config.toml
norm_place = "pre"
init_std_o = 0.00418
optimizer = "muon_variant"
grad_clip = 1.0
schedule = "wsd"
train_tokens = 1240000000
MLP neurons of a small language model. Each row is named by its layer, matrix (up: input weights) and neuron, and shows model dimensions 506-633. Each number is 500 + 25 x the weight over its row's rms, rounded and kept within 0 to 999. Numbers have three digits each.
A block is one neuron, or neurons of one layer that tend to fire together. Before each block is what it responds to, as a language model described it from the Wikipedia text at the highest values.

Description: Sports team-name endings
L2.up493:469454482535512510474505464430550535471480504501483500530484484501493493508489509474495463514532497517514474544477498530500505513533523521512507475501499498467487510471491462548479530469461523519512492453497503457521518566509485487498523504486519490509470523479503507532507529551498504494476499481494492531486541497480455500532544531483492502498515532461461494502455502520529483522505
L2.up864:490504464460528462487515488442492520512450503479488478521492537493536517505526554462487505457531528538465490483479503512494475475530508479482488519533499522488530517482470470475484460492505506503483542457509477473499492535479504494513515534486481478498478485463496541488487520534461509501440506539516485508512549514497487486516534570510515505486484484498476491495494496550496501474518
L2.up1204:497493481517514486479482491483495524525475475483488512513494515497498485510481511524482491499486507493517492506522449458498468521515485457505478512508451491444484578471473493473489504481514483523470507475493487500495482557470536518512494544503517475527481532532518517485477505500483502474489526508492473511500505519514487474530540483487528464463541488529499489442514493540490463491534
L2.up2482:480510491520575480462511493458501523505458478490479497508527517480527505487509520495513515419539496520450488478516501486530473472568532478481511498477533571481505532517463515463515505497504508502457500493496470444484478498498500484488456511442537473503498486493474502510472533504495519491445549519510521539511524536510452481495508525491514485518486514454473542539475469535481513461509

Description: Go/went motion verbs
L5.up5:511495510484506497479508454483489532462534554496518511525485492502529507518484474501469502480545516512507490534504506494483491518459543470511460527514485510497454472471463536530506521480508504501513497489485537522501496470489523503498484507459485483495467468511533504489519552453507496520490542515530476496516529518520530500488509535549513511455527519480481494509472508442501529491477
L5.up407:500510458509470487453499467516497515535495542531494449504498501486467485505455564505509484493500479494487531473504515519471496519506510538483458490496524508496526481491466529457528523509465531488527526511468455499498495503498480535488498546509485510467483514496525511465487534485507549459438501488527489547517520486476484559444521475513518487465449503472550519512457489489466462518503
L5.up429:493485479480509465490475494476482491525545494438517500525490560503515456455491505487492479507495481502456525484498520525523479519460530500504532532487527587453528538423514519546486461492482455499481495504507496466486458519488498506518538512486481494499479485572505482512472485487497526487529491484492515495529506517536482482519487489483507462504502501448503485510499475501481511471515
L5.up443:505498464497492503484523477508509533516533504513463496496461522494506523511509512484502525521506484502470531477499515510532558458491535488509476536511449510544513469520502458460502517512505522519513497488483500516513482532451537482472498514521464455502487486506433500477451489445469495515549507504488511498478522506460499506495491451516542476452482509479487486468487516494477487486549
L5.up505:462563507497513524502498508530505494483494511484490467503531477541465511508532479520549479516518477511506508487489510500516503508480468480495481510506474504462499491502527500516511489516478492511501523498487461482531541512498509467472497445543534523539506523518509511447467498517475494519502480494500571523476486510452508469482473481513501562453465477466517502507484517447528499498457
L5.up682:513505498514466489527529493512487499506518505539495493519498526475528508513465499494512521514498469524491483461496500528508487541444462541499547504494497535528430476500499499507503542522450477471484501488472505489504505497528476538486488528466489497487485495470507470502519508486500487497558487465492499523462484557512529489504509517490478504507510510453496518482448503488511512495534
L5.up720:514485505507460503525512491470472470496521474447491539508484522515539500495504530490506512522496513490455482535487529516517468489457494477520475540492537524516482475476509500532515533549499498500541547517471496495482490497510497587517491485541486530491500531492487473505514495486491481495511512481450516515458546486492465496433487442540519484485479499506530518500490501549484453501500
L5.up848:507503482454481477487471465501502491575537528489491522537409523494494512498470526488465466499513527466518507491445485490498520519513470525445512483497489497487503480495505502532491495510517522560468525482507466495480488500498497495488505540490500481483534485498472525539505525492486494474483455497485480508476483478490461473492498524522533512487487513506516550506468521502508519502518
L5.up1406:514487492492480515495503474507522539493516493558466461459489520495555505471480509483501466522507507523517489524499511451500487512508411490505462528523468537474474506476488464581506546489519476492532460502503543526516508473524474522472515524500498509524481515502480490478494514482536520481530504499478529527500558526469532477538530503554516480446502482502511477520498523474485530521522
L5.up1657:517523518543470505487551450530531520473486489533495456498470507511478504513485493481491520471502478477507491486470500496479495499486493485477527549485522528495506514516459507514509476479508513495511513507493474487514524482493520510511480509489491517522425508489462432507484511524486467478499479528464443475498530477474497484462490492506496504477484497501458543495486483483478507489507
L5.up1754:517484484454519467497504482495575525490488545498496496498501459528479500501471509496494511493532497491471513471473511561502513500473467545526504503477493511512504545510490433519497479487530525515476520488492511503485498483465456485467502518508507491491485486498510493546524532455488528483505497507495487455505447529508498526486510478528479517496513499489534488493509537463526471465512
L5.up1932:519523514493503481507504473494500500503501451477515489476499528471471504501509511448475491529473500507492538512530524544496462522508475476523472517514508537452531508532556451521530516512466508510494494477438525479555528501530535532496486467454505522512531518471484519492486513528516499512529476534570454541510508539467494504477504509539486484449525478521493489449516500458472498508527
L5.up2342:475550488504520468446577485502508501505507488517485495461478463491495516516502466434474508518462466487526545512528484443492487506470513497490462546518487478464498530462496470458500509501505515481518496516463483492503519483456506482536503544492485506551509512500488521512527521491551515523513512527521515448480520546498511498493481482516500493503516490474542497484470534496507506496518
L5.up2403:484502526485478540499530505477518525490509491534454514487442503564524505499469482478481490536507520491509474494478474471498484501452501515470468516486493505514537486497521479503477500507477484499518500476464544486534530521466465474423522465470515495534475477511499511541556502509501477507462435527502470511489490543489490490513498474503421455495489543500490561479484472483501531472523
L5.up2531:486504493508545524514519504509505511542525517478566502478513452482498459492474458476458488498504506497491490552507506502520541519459492490515521524492494530484520478496513497492524508532567492493419514487510511512505487490514508460496485498491493489500476505492509499524517505486516548502493488519503510516438511461481462495471479512537445477480503514480509515484459487502560465477511
L5.up2543:490529494531492518476511527502512548509497507528472502505454491548466497475478511440541463485499519489533489504485437540526528465466480494472506547505488477495499529459511505521502504470489526513492521516454492489528522467483501483496479465494507453513518482488510493509521469467512508516485507512490517507490513496505532547524449474518474506495548525493463515534485515457505457462522

Description: British place-name pieces
L5.up272:476495547517525484486497484488548489465509498478482513521512539492507481500493495530537510566510497507511502541482498478511449507505501521483505467501496518519502498537498480512476492464475479516496492494474516501542486531477543510501515482499527561489531523477483536472483525488513558480459477522515487484488489519474534478479529484490491529490514494454467443505498480516477517483471
L5.up293:543525503541467496499525513499535533486492484503470479464499474481511508503491526486521469489483535438519531479553521482482540530502503517467504482528551477552481507484465519477488529469476500486510459488508532513529513526498454525489496467484492491520470510523491528485471503535525460487486457466489473459479518522505496490514496518515498491518454527526491511491525519477479492497467
L5.up297:511466478499507478515478518494495480502498505502464566535496522511464471486521537475496487513481469497524500429507491477478477489454454470499509474534502508503538501473503518474502497582566488498521476479508506482486488516478533517483540498475466522541488506482568496468518466572484492504482474518520546530523515518482473482508509511474528512492517513472511499480454541500524528517525
L5.up347:522517512503506487518521516471509560509509476489491519480478460498466498493521527534507496523475470479484523484527511475505493464533490517496506470522552512526453504501493545501461454492487478490475464516540494478571456565461493496525500490490461477482515528470522515489481493515496471478494427488511521482466495493468470467498514463490476495477503497504499485477482499487499521456497
L5.up350:522513512517523481455543490501488513463501496480501491490470494533496490518531535443494489510456492463520489543520500575510490498491525455502510440499505505493478515492499462444468492529514501467520502508471476515511446503486470463486491542497511474464530499530446500487490495515484512520516501473532503492513511501470505490518565489494505515492496512496492506493509515516439458479502
L5.up384:469515535473489509494542548470536503517506504517441510512518501504446520476547528454546459457488521462518534471519505523484487512493501487491495501459508442496483542497468495525526486535479482488532526496538495509548494514432511537491487487526501502478532483490540510488541535450538490472489503531527524495506475499479466457461508495485492546460480504494453519474449459534510474503467
L5.up408:510531466452520496472498483463506535525502510502532459480470491462476530518497523498510499528476499502478497464477465540514478503466470530502526490508543475495520485489451489504501496488507460488532501508509532525511566506493506472486460524470492526490462557514488498533470484516477500545507518539465503490516529496498444510470520489526469501471502554513506503490520495511528501502476
L5.up559:494462543518492492446527474524525499485478491440459493499463476525473501497547490531458495495478483491516463524498503527496516497500498525531518509502512474479491486509488497475527498485474438497492510475535498497531477523470478491537488536466497518520473526483511533480509492488485448514509446472513504523490509501497484517496522476495471478479477502524531504457518480526464446494508
L5.up838:513475462494494546502506555488508496443505508516485486549481493490509424457524506495500466514509464541461495514511474508528462476494490496509522473526491493521520516454499457471534510484514467489486513502490471509498477508439452486495492479493507490467515497475533516487506500500528491477489502527536537514490510534493462465512530475493471477488478509526477439522429505492473483523477
L5.up873:484527530477537471484480483484505495520510478501476450484489488458468487510518498503494500496482548511485488516517514500484530498539466497495485524519533494478527492524546527515454528509480499484456456497502507499469481514507544500542489486503533557469471534489537489522529492487499440478479464488486511497491452506490502505485512499515519470508484526493545533515492486501509529469504
L5.up968:479544518528450475501541510499504529486481502510534471474461530508445478512483526504506506485441449506469511523533482435509479507512506483529464528512510479496465513509526503498512498493509514530459475521498498479504478516499499505501500522507477498499477500492521481514535491507466485529505429506477531446481495523455441527487477471513490513486491474481523510502482444471507529464499
L5.up1257:470480522489462500473464495504475518520492506476500516521475521527489469503460536502502530443479474485505479502502462499479514494524494490456503465472538501519481478500483440543484486494549488505489524498508450495525479541435489483479519498486504475465479517494501477520528445469435504467506522487506515498525521556472497484458528519514493486530471537512485496529518502530487459456524
L5.up1689:505494484503468473509498478514508532515520489524494468462515475489500512506478508522539486530512455490511514473531477497491490458512526504498509460593518518537501513538491523506474515524474498501530479452530511496498493538512488496528508508477436500461537451502527537502506494547503501523511469464501548490475525470463486518508490480504492450515508528487530468475432496552551510485482
L5.up2158:522470526487504523478455447496490489497481497499506464527468546494473463531498536508519507523516484539480478459509478468489511488502471491490520524526500505521533503523494508483450434475488552495522442513531497511511470530500515484538488507497463496493492484500549516471520476475510510500463484551519532486520481494493466559526501519485460510485506492478491504494522505503503522496516
L5.up2476:455537552446496494498496461522523497496516512507479548457489499508484488493467525528483497537494488493457507496514485498495410511562469475546496547487482465535472491469489476472529537474472508458503497425462500525494490559511505483474516475498484487511479495465499519518488512492517553452441503508493566531504497466465518521498527455482455543505502508470499494503534487519516500534467
L5.up2538:512562548503529506484493492505484533533518550499454514539463483569536465462506512486484488531443499450544480462457469528482467477464521517485495511503514538512534471495512492520468547488490484468526516491524500512464532552513504498490528493463539472519532553481503518516502530495512484534491506533448451513478521520444520496491479491470499477479491519461546516500480472536460483493514

Description: Predicate verb after subject
L4.up1758:506504516467483514481513506481510488520482488481487507545502509513512497458498524508543470501534493524537526542483505520516471492485527504491461502569481479507523529487487498500494496487555532511487445525526521487471494498459474519468529555537500501500512511466508531498494512471499493541494495490485484483525506496511470528530504526491547502466545517460522487494460522485519505479496

Description: Word-fragment continuation pieces
L2.up224:495526466511458535501471522531493490481506528538514558500479484529544499509504486490494499548529490494466489511479516547443467517475485528502491478504479486514509532514484540504538487502476522559526525502496505484512506501483553467530465530507481501494477470492480530512531508502526488513517536479507506440479537491524537477535527535493523530439488497440520516502505502509515497535511
L2.up461:503512503484492523470510525483538515455541486541475499494479467495506518522489487495502494512483466496503508518491509512446515541476525508511543524448495535520496488514492552537501508488450546482522487520486461468504523459519511526541561522523499522539508463497495475476475510526520500496527528471541548479520534494493525527524522508461456552496475492467499517493525484504470509506515
L2.up902:510506516499525512518468544568448495504554522526493495472443512520514486507513511484484519539491451478503536480465502483518540487514532483521492512510494488557499515526521519549533494513467515504519526458470519495571558489485488484520462513484513505484541502523466504502518489510523481472492523467442512532508547520509510515531484509466508456515504473460555484477477525475483554510506
L2.up1159:505467524476534520473493520481520513508506537520504475499511442468499535482461484461481501515471472497492500552491529514540471487475506534526479486442482529473481516534507523522509469509517534513527473503515453488488527475494528481535513507542494457451501538494495508536498499469507544516504494526547487481495527537477513469564520552498524574495477529483513539479518513476491481498545